config.toml
num_hidden_layers = 13
hidden_size = 768
num_attention_heads = 12
num_key_value_heads = 12
head_dim = 64
intermediate_size = 1536
vocab_size = 16380
hidden_act = "geglu"
norm = "rmsnorm"
norm_place = "peri"
norm_eps = 1e-05
positions = "rope"
rope_theta = 10000.0
rope_fraction = 0.75
qk_norm = false
attn_scale = 0.125
bias = "none"
tie_word_embeddings = true
parallel_block = false
extras = ["capped logits"]
init = "normal"
init_std_qkv = 0.0218
init_std_o = 0.0218
init_std_up = 0.0218
init_std_down = 0.0154
optimizer = "muon"
learning_rate = 0.0167
beta1 = 0.95
weight_decay = 0.03
lr_head = 0.0136
max_grad_norm = 1.0
warmup_steps = 200
schedule = "wsd"
decay_fraction = 0.883
decay_shape = "linear"
final_lr_fraction = 0.1
batch_tokens = 131072
max_seq_len = 2048
doc_mask = false
train_tokens = 714100000
max_steps = 5449
dataset = "wikipedia_en"
MLP neurons of a small language model. Each row is named by its layer, matrix (gate and up: input weights) and neuron, and shows model dimensions 208-463. Each number is 128 + 32 x the weight over its row's rms, rounded and kept within 0 to 255. Numbers have three digits each. A neuron's up and down rows have the sign that makes its largest values positive.
After each neuron's rows, "fires in" lists the words (lower case) most often at its 100 highest values on Wikipedia text that the model never trained on; "fires on" lists the tokens most often at its 100 highest values on Wikipedia text that the model never trained on.

L7.gate312:112103154145166129137105115167159157135132143089099159140108155166139088059101169174126114125117127129127082141188126150124147158139081119134043138170147166097172172116081107158085149162085068100119196126118073073085143096105066147080074152171159155090061127164185136112171096096188159130154076156143133134154161149177156117144129066089105113136181129162163200190136105109052144082117167142186170088119116132128168140095136153114109104123099176116127212138132121142090102141153145178151016147170138136134113112094091152122093062084096132108139130145098166125135091166190137117098178157147180166121102123116136161063071178070105151103155128145150163124107199128090102113167147077116115080081139119178125084116165106114142157123140127094141133097140101116119187093166120
L7.up312:125160126136122092095113139121109129131161108084132142160166129133118109109123101161089146122078177097094139178171106145163146166147050163160108121149168119137104160171085109112182100112144122130130091211174092219107094131074146119102065141192153127139102147132160107135110090084098203123140117122129107098090098101184122137122121142145077056115131126134157117141197171112053153129125181118123101155082121103145107156052138117170142127102112169145118158109186192151146131133155114094105061130094176098138147108174123203109099129092100115121103110110095080084169154144113192147111173157161141142100128131162100078146093133181112123116133102144147138081089163162134163118076142109157144105127113053100106063128149091091131124084106154105142128238133140099118080125137137
fires in: "on"
fires on: " on", " On"

L2.gate130:092106139041103142123114073035121128126156147135145176116095136196137103163184086132085090152174151070099148140189140154141119146109106121135141114160109096152170086131153123101108110135139180150159145147154090102145136071116122182159116153162179111110086060146131111044099116137146192159158069148170148159133139116111087136085142131203112108145162113118134099151070137129028137169182157172102111119112070155137144161167152140132185132149143109101123162114171134135050159113092179143162100108094143123107157162141099160118114145139146074133089121141115137099125118144153112153141098169132129033056132096122112085112146111186101117096111134081161127192155131126161099151127155104148123138128049138118116079078157114121146140111118185128128157109154099134143121111114127
L2.up130:130139105141169088165138158137132115105082090146115111172140104159161178108100105122096143116111081088126078155138130143089160149092151117069143099109150144119090101092134071108123126129103098128152184113126153128088104096081144104120167100119094119135167125115109088092145145116104115139132126146099159102109089185112207099113133090132095095124169141098163139147164139112085083119108106159141146150175066153180100097128118154102184084111174130159118102158112112137158143167171011107147168141191136128090174077136102124171214104060106133156132126098133109142148130134190068119130153086110157157126178133144157140068212120093086153154118181073164104104138158144097098061132125120144136132100133108161151155154131081055155179087104100134176121093106148101157050083116152
fires in: "and", "or"
fires on: " and", " or"

L9.gate805:068136113138090151112172154166170134110168135067111133109156075139102149184129184210162194099153145074149179147134064130102138098171161183147120115169128136113120130177140134139131161169115051149108064121103197053081153124119135162122122110155112078125078133144123133094106082125069137184060129142168100163125103104135119148133111173134106067124083184112168083157042141153094066107089078107146109120120151102125110104122124092158086153179083150051135064163117163176117173151189168103071105173100099144165102157131124143102081134136099165160101111073127096114103110119092116115076086107101124148110092072120093116149082149161127153113096138141181127173123166184102153127162135159176085124080127137121104131133157178158139133173115114176107084115133128097174150108113088
L9.up805:114131151107113153152143167138134164110129100174084194174134106148047104122129116124081073119080138106128150201114167197060148149096134132127134115103110118048147131179136142123123126144136093155150050136140193103142158090103160102083124119115141212116097151136166110118122101127188157163084133143110105082195162210149178159100150215137060183120119111147161100085053132136114113095107140136137136136117214152092114155067130161190148154169116129158143045204089174112103131091112105154099158154145131151139129108171143101154091112102110076111144132168128135132117125128134086142156101166123145145116137105126151091154179109114062185159209193100112151167094103164131100157095125123094155102136180118116102162115107207092056092144127076149124137136165142124162156140090133
fires in: "2", "5", "4", "3", "1"
fires on: "2", "5", "4", "3", "1"

L2.gate180:121097158154067102097117126150121113143095103145164109101194172148104097052120145132129118139136116094121114176124103102098162146158137159104134102148122113147182117107131179151169108153189122181162131085110085096171119126178107116117125109047152139135149085109062093083109138126188098098146053104140150065135132165101117142158127109147056183115103150185115137121158103135147082134097086126101148102157116108101138082188152087143134137099089102135108114093161073076104108127164142145162139107097135072088075117180104156123110113124150193138148137115124165131149204185110118108103092102150118130119142150129148136103102096153056075071087136098169153134111151072113141127113137105131165133180152189119111147075142184123081173160092131141103085158102134143088174147146174
L2.up180:127059157103131167157115123059127103108122128183178074159125156093133113095078136160129087117111175153111115161175138095095075153156131142085156172077135116045078144111123178111150165108126121138126136130134155094111157158142136068167096110160127078141069128156105136140099132120137105174177076154113081124093132164106134120112107153105129071144094113198073129083150064112075062173139112147174109105119111191131128125086104113157150122144130102107113193106142100094118105126159133079164132130123099095116173140170154141101169193121094137134069124067117115190113126200110110101171117162142105033160115116159179156141117052119121096131114110131137145172120136160110125115102158110136179127074118148133141118109119170098107127127130137103071151160102155123142109119125179
fires in: "began", "started", "start", "continued", "finished", "continue"
fires on: " began", " started", " start", " continued", " finished", " continue"

L2.gate1296:183131079069181116137107135159078066105111154181140164084110140121124100098134126158126119185165122090124143092118140121136122080152103178161200092127105106094140112125200158100102077122090119114125107061149128067071102152104055216073091129111106194136124157186130135109121179089171145113131188152165154112117170093169108138094137130174089095096157133110147095124131171121109144161144125125115115136124143109113138092098122172116111098103084154151115140066110138117133105120098148122117106162130102111094147156070145121099135125151115095166089153103057126104149119150145200142132198187094127117118138070081150153184129115109126169113125174140141135165088070101150135139154165181103127137048113133127108113107081074101059200114200128130174159102119124142099126158128156
L2.up1296:143074119135141115154151139163133151148120124147111206115079156104149083103192100150094115135178098113123144125141180150204125084154108103168149134135097169115114098147148092134145103167142107129128079122146109149105112188193192138094134158181060175161158110074163094116186106122139095093106135121129175152112126122169148148045130120090139138130104144187215099141133134137166151149118169106126147121102139142099151128079127134103044117165119067139159156110123147159102175135134105148136173196138117085137094140110197102141129183098164097085178101105136114156080123123122150089117148123108113120100171117085157145106116166184167102138120133128121106102099147133130108116149128172114144174100118149112138120080118070097118083111111129141152166138133165119136108166131082
fires in: "band", "album", "cd", "stabler"
fires on: " band", "ab", " album", " CD", " EP", " Album"

L2.gate1211:069120126135094127117194115105106087160180124125164168175118140178126124122165093119140144101125131104109127146143147150136090127132151144195102136139104114090178145151148140117140150093160075036108109138101201116105111096082137110150136137236090171139088174136150123098157135080132163101133087101106118129187172146101109125155095131126102108082180172169140135114147185161135100137003070127119134157130109133120133124095142146114143210148110194126165163032102163089110133092124111133210102137109112103094096149097099182129136128131118126147107132114118134188143136139120121096168104138089131170139123112186071128094114148157092173133170094149143138147097157140147162113152146137126126122119171138181119071140196095130109112123202164137141126119126124151129134123143146
L2.up1211:105100189141108164119126142118134188138135161133084187125168140152165101081185105154130138073137115107148053155099139180098085108163086119097122123128130138079088156151147085116172122170143105035139150137060155122121127152120122104170089129244122142113105128070129115135160129117113129109092083108128158129163116084150079161106136133122183127204136139156078072156140147139107119110102134148099157123097136149108148082172130139168115119133144178095170129159163128099122135138162148126205115107133102097063173137151134116148153107138110102150116078034159183153138162096162129130150111111089166157145158155177111121142086108148019184151112062088138141163148138148210132119107083124123141091143119138140113095170135138138156118132155099113130133116144122115121086109151139
fires in: "on"
fires on: " On", "On", " on"

L7.gate247:086162099155124138075100164161139061117118096110148119128041100128092162071132146143107126191133107153136113158139139194114104143122178202089138147148094082098118135134096120140168126106119083116193101125097158168112104121109085147179138144136067110095137169215133091186114182157196138135080151067138120126194187153119085156128190117068068144082106111136140130145153117115150122112083126199164112150141075126087176084138151170150169149150122110145143090144151115132119093040114102105094172128148139176173135151067138157125105142098120180137148116219122098198099064148025115092069116104115101095099173152121118137165114133108138122140119113107109119136133097134089130119107135148160095113166073120048119106090134163098132056163160145087138085112129124156106110133066155
L7.up247:118189110066147112133114164137095098058172126080102105124075091156127204122156137162120133107124171114140114109104065120123083116190194079085134124143170123168153145135164063109130055171093051120111136181104157125154180180105144152136164146095178128059084158097163118131164170189136107138143039139132158181155142079106147151153117099092138144097171116118087137167133128108116100124210143140090100114141102131140134103055112160178114110139153175137140141174176173115144073076118162111084125130129158148095092196091140128145135158096138121179151121116138124115168129108137052115169131120116159134105117129096098105116177122111106174091146126119123113131133147163145172130165124100146134126106106100144105126166070165128129136096091149130139190067135130148117115136119166
fires in: "the", "a", "that", "two", "following", "same"
fires on: " the", " a", " that", " two", " following", " same"

L9.gate188:097168112130139118151162113090069140084126105090191088061134167080094148139157169096109075153139120177145188137179132176079129163148188119158137127128139125178159149122186116118144065135105164103164229142145124155126164099134127142125158105119131133119118085180144132158099141103131114123072093150161096133098090123134094170174137193128100122122168099194156147111130130128127151119175066170091138084112089137139111150111111076126129135168196144126161118117145112127107160117142088181128128154115171108116173121143154142142164125117137127100189210132114160130123203077172120074131153127112135174144130120148114129098137119075092103144110148143132080195100133143094135133094151150133078098137134153126158151189072121158124111153074114146160118099156176163150141141153083
L9.up188:073135125126132049112179141107102163081162129058216154107130139040102188160191157132156099120101146127130139111127125168109124107121138112150124107145141135131150128152154049089143115179142142090108149166157172181115157155126122154140175110109096112170119096185153141151154179134122144121148085151123132138105139138116087144155156157109090159122128105142138171068151170126091084198156076150125129156067132197138092169121182107128135122180188170133119129066158120158114151178120121127123127151116148110104075125124142124111158117114160114128147174126171128143107090068109168103150075104125140114143175068165094057107093072091086084187129117084097074147094157144120066111100139216137088124129104167072145101145041181132143156152123134144125102115102118144142089110122181
fires in: "which", "this", "that", "it", "as"
fires on: " which", " This", " that", " it", " as", " this"

L7.gate372:113117138086133184163100113144131133090161130113105102145097132119102092105179144132137092112073105069148164152044124141081130102187116144107088135123109144101057120115123179155150085131080109094156094146133151161091156126136130119107129119150158116090153188143083114205158082100116129139127122143092099138115075087114132115139184140112093102134177175201144125158198144133090178085140170132104121110141123125126129152126143160108100161097205144171149135141073130127133119164140110123153064174098164125151193155137134144161167106116142157137149115093121067105123119099134139129148098092118155122088101068134087142052112178156144199090117109139134135110029133147098080117105189105146129149152091113183207165113125150111115059084124128182111098088121158078123120130117113
L7.up372:190147132172158102042177110128104109103129039136146174171192101134176147094085094118198108130113129190138083050190143172164171133120085154142145148158104137129186113146113075130144124157166126112166153138132125103126122127101109165102097116207165125088079113135173102134109172135136106056156132144129165139097089128139144159165138109112091146173085114157189102145114128168133114127155134123162134138077113152093168114164099093120147138184117142162096104191089119146095162153196055168129150115081123122110040116122198194153100106153152077132104100134126111177147175164109166059079140160169125105119122136111142109134135130144104100132100084126098101139124131144147114127131132107100115107142099130189101074128129129092135087160097102120119168132102046154116142165164125
fires in: "in", "as", "on"
fires on: " in", " as", " on", "as"

L2.gate55:147115109059123171125129122100131101140144120137101187127108097062074144103059139127110108132132074128146088130085091164133099119145119079124148175177087114108137091115139184109109147137142126138126073173121128109101086113105108110196182096163117128144103119070155127154090164122159128055104083114157130123139144135152121129183174113088182096092140142135117156105074107165120154117092146116087136185121185150136162213112120130156108096135122159069123158150173115091168193082162136109158123117163083141088120144107135158142087135131125149129109160124154189143136171095120171104163132143137150193100135123161131180142158121194138126123184072195071078109115097098123142100157133070132106187144141100128118156087191026160145132133173124138126104098162116074168111116145121
L2.up55:070130196121145142129089119143107123105119175128101099101112133154144160166196147094193135101158125174142141092133105144069173111126116068120127105117177134185103140134081109164118134124133087081164149091111108170195138096153127204092101158090139120093127155147103129047138035107141209110129133113154124132105106127143156119063058137114120177145179163152093138135147181117106153111134144170123137129117120111146083061143113162144111122118138127130125112037121100110090114192167146135134156120127107153097110133141215116088088155071089131179107076152148062140092097113151067147117158130096125099102159130120102071138127105065077103137170117117131109139130177163152110122110153176074109156115199181174171139190106173127088142137066108160115151140119145109054149160096172
fires in: "4", "3", "5", "11", "7"
fires on: "4", "3", "5", "11", "7"

L7.gate475:118111149153103178120140147133135130146154094138167170149157144132074136100155097107157155135170088096131128178124138132172185123128139124147137073091147149128131079138044147213173131086060139120099172124132122088014102113116067122129149115166137105154119073070144126078149150138174083114137156151121175106142124165074110145113089159117136135114141161166140152107127126143148210108095151148139120092074097096128175155101113126116158096117163104138039159147145088084058099203180133164151150173132125159132130149164148176138183109096124122126087086086162093124115115169152116141122143138137132132107083147122111211111086172175157141119149057115107167120106149094134118179139142072071112150177131126105106143135152125061101137138172115196142127135115111106180107127058118
L7.up475:147124180126125117080135142131126113135133196121125103090087119166086165146098152134131149123130143164100110235108160084162164144129167163102120165132148101148112125084139128181153134134121091117143133200210167179122093156111100112103167138156098143117061108069123036118096186194147164099149191146109151094122119142117141076120103105146147109099181145087159142217186131098147172158125122116124089077063158197113126150157141140155162131076148097082115159158093202144148122141124147153154115170136198088092131173142137166141125143128109105118119100078107100106177095145115187105095209112101098089082168150058148158116101140108114123133174116105112110118137174138132135113132098080133105135120134060076124129107155176147089153162098148151142096111135160110188127102107110
fires in: "of", "from", "to", "for", "as"
fires on: " of", " from", " to", " for", " as"

L9.gate458:133138145086105159092135191122115117107184131137104135108150180118126103104099146160129087112146164130105107127131111101113174090154144090164104173173095120145124141123110170138182126110157137076063081150104125082097118196165129121176187142140095145169093171060073133110122142140177156142076150170192204155156131141128183124070082091134084107107112144106160139134132066040117070106091206157103077070123114158148153122140129182135114121151133150131130069104149095126105108159119075132133112134124091097177127197093162122148107150122101134228159124168102139129127109221101169164117107180123097047113101148122187096104152079136113105164163172178160147120112113081140130184172120084103098173133134119099110127080177098158175118100081156138097086149108152106166098134166134
L9.up458:151126158142130097140110118167104130143113151081140106117162162119078130064078175149147092185113139139151121154135074167184111155097115111140142148131133123095105139162173166197141123172125133134158067177122149113164192151051095169135190146103089116130132075168127100154145132089189137211106129168073124126154155125075133153178097109127128068131102123166168139113168095135148102130112099176120158062079089112104135167127152165151096098093148090083111086117118088172168073109107065125146144100116082131177119087108101133103110134126149167119111109145123138150191116148090104110185155148142174099157105124119132164085154169120148125098101143151061154062119153077155114119132095116068067165107143124102127060125146058112150170177194100123176114056130153135110091172099159
fires in: "at"
fires on: " at", " At"

L2.gate863:084105165106151165106189129146140116127186153120138109147086144105144114182082176129148051107115083112128162065148082153149130150136094085116165136150137110120154126110165119117145087114083138117098090137109102129077162085134121104132161130166193170125159153145103150146161159080137198169113100108124122122200112166081110146108150085143069106119152134117106185142084101162138115185103117095147178113147165138083174108140154090096135144107140128165124148114066125133240125099099137129117075097124124136096071198104132170130117123079115123140100135132153101148177133230133110107167103159168162148147144104137101123083103092138149082099080124131131119136125168138132121137136105094137114129218127083172143095152132159117164101113109044175116138077118136165161099124147063
L2.up863:075101149106133184134103149088132138174113169191140134134132159133110113107164143092150118069140127103182176099178112109109110144147088163179169111163130136108109128139077128146145158094110122118086052140122096130137150140077164143092186132116112170177133146136102092124155125123087109091121160160066104125122092124149078091140096105080139160233136131108191134127158100112090094152152206114089091111114169197144130134100193170197141143181107197120110156138122136162127056148197125116128106144122135124114146108166142123114155156167074105087146141167149142137132131144078096118169182139201167124164060117181074096133123084131149063133127112123112141128055134142124156125115157129160098122185152097100157128072155149121091104025154083135137137120168149140133089117129140
fires in: "on", "over"
fires on: " over", "On", " On", " Over"

L2.gate133:119140124164149164058127162119132119105131168132112090107158161102120115114126175107103063123102148110118128099143100099091170186147136175185163098128088090173068160128203084124150135044134123140170134156109146066111124144165146114136172138127151182163127173182146126107113117133117142182160124139064130151129072133125077062129114127110141111131125068179106145172127126098082131117100163188150153095085209113156148074072064158137071141099145082091086106177134163105147169158138147081112167123137094145145213119071160181131181123109093144135170111090142104094058150140144127194111106127105142189116100160106122175081102134129136123120122055094098119075139155108084116159114120092161169190101121109170158110111070161114093083141109135147139157095175169069106110130079169
L2.up133:122101087105150144095187140130138089080105177123110143123130124134083115115134117127162133099182128150115105090152118140087128121157071141117138165127149085153136114162186158138128153082132091111160119156107149171077162170125114135164163089138126189116089165158119117169173111168143128126150097086089128130161088162148141127093138151121147078147072135130139129138112142091171096161102195151105158132114166110159094080179116166126130089138139125075121130111143132115128156216176145124086120078110079189103138150102106141127111154125145130158115063045094131111107143122144119124146185124111118131074119180166150181137118129132106101124084092125177141126173083081144120084110120170149128145121129161082186165084051134122093053139107107115108091127144123107130084099056151
fires in: "county", "island", "sonarpur", "queensland", "empire", "rahmatullah"
fires on: " County", " Island", "pur", " Queensland", "ullah", " Empire"

L7.gate875:156153119137133182123125145134130125149141146093105073155140102192113169124140186131137191158142143133115086070138137136120107130106117160145164084107129112221151120114106140212148084110122180197098085104091104196140139098125125122122139123123100139111176165173101159107109112133121150121109152034119097128091146092106148113138095159200092194095116126130110154107135142119169141133146087169155157126152188107090090145165125149071110160191122125088173057167143111093178073163183129133160096139153140103062071093089132144180098134154125083111165062149086111069150133153167145135121102150088179104139093110077122128088173169178134160147119110105165166118113062125128131188122143118160167127152120112143074175157176117133140091158108169112158042152127145188106143052115094
L7.up875:137142108146161188101184143142148140164141128114120169115160160113148083143155129125078147140142128069139099117144138070065131110125124139110101183123123123101118153119128099175144121129131167140140117077092165157111122125171141089117111160131161149092174095130129130084158161116141127162196089165107203162139128125109117172079101149132142125012098143167116125098155141185115090140161126135127087142142205130166176105121099123093087102114109147109132157060127132146157131194117172120165061149112087164132125157184163135101176099162136153102114194098097094163151119179121105153141150075131102139116092074170146128101070110150134146096112146136084153137141137114117078173140104140112045164083146145127097079125131121101148141138111136088102154130109115143090122092159083
fires in: "military", "commercial", "public", "market", "industrial"
fires on: " military", " commercial", " public", " market", " industrial"

L7.gate1414:211073137056133134121146045125132138143137117176134173139170141125137109161114113095165129144146159113137119093065142134054141133104062145123164094134142117104105123146129139112139073104114173165156167208121142090128147171107152161144090126150104126132079119112136103169059088163077165118139175178094136159120106133095118114151097090126081132137157138153113126193136130172114120122094066111157108090111141140177132126092131175134156180145072127132125126164167067143159145135126138128159132125109082123149092097182143157152133152164101181094115103132178145132107145164111102089190135125142118092186188104106111144141097144161123081133150136141084175165119137122086108185146138134082098145100157101117174050170144137128132154135124178102115090128191089140109112128050134
L7.up1414:092115115164115110127147117091114159102103096142197177164094113176112125111131111121200172125131151058159124143077170135126112074116075068179214102109065130117131152137131101120143126062194092130176151136139146102126125173114099082116138145096173088159068086096082115101116106106128097122097137199133132092087116120106182184150123139122117129089149143121147172120133170080193108104189094112167135099143119148166152095074127111118134089151163200113106147078126154134180157117223118117153106106088110140134162118070109182129060084097149151122120097141136126173097114123144155161190093164172180151136142107150143110141091060149153179161138144111125105109137079151151127058112188148126082053053078135129098135160170141141133155140105126115094076110137085105137087147112122
fires in: "and", "most", "or", "also", "as"
fires on: " and", " most", " or", " also", " as"

L9.gate1446:109070094148154199149059142140152137075058178156161141126152106099153116078165096183073187088199117129177099153122067141148118217138145105135073112141111132148175046111103138131159109113102143164132088133136115168121052111096104112105069119102131159106138128124211081098099099115131130129148121148164195120163099116097151131143086168176147133131153146113138151121130149220041067112189074148182125089123138106141189114115083210142165124110123102162148147126114136168189147097153138091133100137127111068125109144129126055132198176087087074141119138105093165072124118115150106071126130121167141149150119121093143114126081121131139128084140065108076148131140117087184133139084151129087150123154219108189130061153127059143098115084118125083077100121169142137169146148206035
L9.up1446:142066140113134145136184117205088070157093105140154057107109164169159176168085164178124138109179075111122100134122068143150110148180132104099147150113163127173145146138160146118107153041076095110106146133201118214144115128135149109129101123164165116154141176160102110156159112129086184102075154137174181103112125159113123126117177139044198180100154152108103117120070164163114095143143114176133162144103163148118179127103093125119125151123162094116178143122136108152136126134153057114142111091176108115153135163091181182125086158096128113160127106132175104151108128164114168154129117184146098115118145160142175106165123117145096207118161082090107152203159135117096086077139167112052094106051156113208112109117055117162182128090122105132103106116125153162126162109114162
fires in: "2", "3", "4", "13", "5"
fires on: "2", "3", "4", "13", "5"

L2.gate1265:162119129086144184155168150119141178085064078133116127177123109123116182121127095114129088037132017113113153100097088159132150124110143151086068180123088131138128135120059089131095114140152081138149137156168109114134145187139119057138173114093131164133107140116084169134109050096164115103116118122162122138102130133130137162134064131149138114142171129139138170152093126065169138119178146172114125142171191137120171152190151128153112158096082160090086150191121175111159108102083124095109154074198155201112148140112171166130138175143146126103089113092140129117137107189104139164121171082160122089103025119102131112120125130128180112154132115132168100094070092141083075188121106127111121160103173132114120144128098157149142097116094072162136101147194108095117066200146115
L2.up1265:069098135120109174167150132162085131144062081121132133123124149116134119073154092135096070101153108154100137125170083150113121161045131169134109151134105149121100109155149129112132072168166085143145143163132127152147148144125083122105144100097103139077062071137156138127152093139147090104120106179200158138117120184158112144163119142155122126133178113134174177127112111048127152153180175160083123122126134159146117092151124103145106116120131139070040164158107160083132116079140088121128125148152141113138088138116168153077080124125128136088148150077063129071115165183100136119073140121124088054165064110121157110106110127058185146125103166146168111074153082138141139155127113139121158037058146114115099181132137097152087131070106075169145161120174118124150076150088141
fires in: "new", "public", "former", "other", "original"
fires on: " public", " New", " former", " other", " original", " Morris"

L10.gate1021:070069096185145199157126071162077102165186136105155123099144090147067147127161125134129074151104148165093138118166137141206121195140102143112155141180163128083178115140157066104103134107128176154090122146117076115083136109087156157153113140129115133160149199139154091146141155083080062106177104143147108110094139185128107137139055083123103056117140192153150119167165038164123155129171102108146130108109098155024120093141149103113175129146102161135157114149146110136162120149088113210114143122122139101167100101094146115087120115108088086106132188060125092115162148085053163088117115147139141114179121155132118141104150108154138116043136176131109143131101136168170114131169112106138156095139165075177098139042106107084113101121135146147141123115143103090180127090112166
L10.up1021:143158168170092127096092101135154108088103097116070193153172135141123084199139143162192132124135170105119150155099153170135068185065115088128142194133098077170132122159169139163087103138150171107155137092140162172117158100138151136132163136129121097138122197109141175141135168106145084064125109128111114092116079111061116149144129095119154099059100106173104139128119108124087105115125178126136125102138125146131081144155128061075118131196127086178172154096132012085092151108073169164110207143109139149171141150079109101095064065131106131114118194168149168141149222132112129104090113163084148144165042095101049132125134126167143114145126124124138094130100118141136137126114132157179134137166127192143115106111123111157146146146106113110150135084107143122175142129087188
fires in: "in", "for"
fires on: " in", " for", " For", "N", "For"

L2.gate851:192111062102163143182107127132172128172118070131143179106141159124134098147110091165100161151124088162216163083127189136097136141154134105131140131100128122075142172124112167131152147125162101091157164121097106111196151153146057149104093108125134111139131143105120102105106128192135112131189158165115132116174155084152125130147123137152150148120110128120113132076127079132089079088146119141117126121115169178125107121150120135132088135113107164165152152158131111123049122076164089117134218150132123086069113084131171077144199128090066098137174164156148136092098122158108115090144173126134170158098140066143058063058079170117153112128141150104199114119086160138116117153116151119140063108087167106117141159194143167189138126142142109138156126156086080115115136162129100
L2.up851:157064104073157162192088105124182135162096096171131155130139119102090074136155082147116132164144126131204149104106136148066115124112121071157161122104131144076154133151173192175134157164176138083182152136126118121174112159162029151125099175139118118115117120112139120049105140152129115138190172162130128128146151135146123111146115143150127115164124138137127173058183073076071077093141123158129113105149156162144158145122143128143115136063140126145136148151094136115061099110174119120136255178118103079089098097108130090145192132110113129112158164141150130104097146137126134124171126114094157112127121066107084061022113130138175089118131128102209105122124128183130111170111139123115063152109126114125202158171131128175145092121137091112135158137077099110108118136142131
fires in: "such", "formed"
fires on: " such", " formed"

L7.gate1053:108097107152122112184166136125050107155172126065161109079122122097099186161122153092123143098125083145138083131091109128118114099156102104134151126112073109130133081141141151114096181086081098105164145123151134134123155137132143130139107158114144168090107100142123135132120121116141106100165155047161131126084132210154151132222120165085107067084092160139139093095164173120156168139085126131129126146083100130056125123122141153102098108137191156068145171157128105133153147105159150146141128119182156129178161159131128222127185103126161154084074100074170120130119090105173126132166156136144106170126093130138113157147117146146129104120114089105138140083090118168134086133145164120144146184136084117138123077157102151130101073123122164123127171131087129204123142051104122
L7.up1053:143146135104084142176134151129113140154138074103089108151137145134123175148115150158140119067172077113141141113114142092155084127125134163100141137080144151102194169129115159051168148147122126127134160115111096127162128208110142126138133158124117091107092120118082112066130136127143121090102133122099171208147123149207089152128164185190128103028174122185130134126168110152105120108152120128137111081106084173130129122137135092135114101113142053078156168131156082131078130114129163175152138133146101076145139135129135089139204109218129134123117124190078170149139188119150082155118125096171121106170110159124091090155127144089108131125129106093145063092099168095086112118098142144111133147122108119112139165143043145088141164124139062120124188118139081206091121058124120
fires in: "this", "these", "similar", "the", "that"
fires on: " this", " these", " similar", " the", " This", " that"

L2.gate373:142146107125158074114105083144121128132116109047109090126127172127125146122104132121135105167132081084124136143145186144173173119123139121102186178221104157145113127113219145105148190121165132102155143165066164154175138116133116088151113101107189107126134089144116170124137075164123107149108068076137147157117112133136139111116100127114097148141094061141114102141136151160161080178155123146124114122109112132140120131153109166202157082101151097138192087160145147098105133109117087120096113070128114130189134121196094094122117147154092071151135110189071192125165144115139156142134095126110150114079160074082146117079156134104111129112144139137166117130138098092093086114125146151139107164114135118088194135147147116102122137158120138118131077113132086101138088104138112
L2.up373:143167080138145134096110059136093145136096103095082092129134185094151119090084125091159135167166112116117129157149163180141162064083140128107130152208081136108123140139168157150149164107190139173107121168095156116111130122090130124185151133115161126117099122155104164119166106106124116173123090104128153146144092122101150113125074141086159177076133132097127119127114122170112075152150088150066105120123098136114135131147110195168128085107140066157139125079149174087108112085131089136075149098148080108188131178152118073090150174157108112146132074147075156100155102054164118163115155158113135068072154073124131121106130126079106137141112130162169125153151112092082088103123096124156123190148129105098154110183167080104162112162128148152118098114155098141148088121162098
fires in: "at", "of"
fires on: " at", " At", " of", "er"

L7.gate1401:073135080113134149161109084115206110117157062110134094186125170086073172138135091118063119131173116124103142138146065193126066117142145157132124092182083065086123118194125124121126096166118130067152163171125150115191110138121117088102129080131143096104155114170143156115138117162126134123090147150150145130111094203161157118127088167070137142142102141092071182089115087142092140035121126087154167105098110153132181107073079113134095118095146189082170134159174081075050149092140119134123149120094139151105136133133115159094107121108192131126181120149081038171117143124139066122173158125156123160167117154114104141091187123098145205138097095095140184109151165116141173090143163202129072077108103128186187100117116155104168137116187129104132163097094111125118128149123091
L7.up1401:133085096182048127154120164084143135132151134070156162176130115112070162142097126131115108101168109136118078112181082153064119136094108148107183160194077158155202060154173118151151112178085142127077140175047121134122084167131151167082124097152140073079157157192113121130129132143182168148063090173167147162160173104121092157088101119056104105140189115145085146044196105103104106092116141121136141139107048161173190061138099101139116200164138126149132170122129108112131124114113175072142080132154131119187172122101173097132096121164171105153164124136093127118000089177138158110085153114167110139215141142128081095069147122080188149123154103055144105127186123164096183126116162190107181101151103109140168133141111146161148159131128215167099163163149154166124078102143148
fires in: "this", "that", "next", "following", "same", "final"
fires on: " this", " next", " following", "This", " that"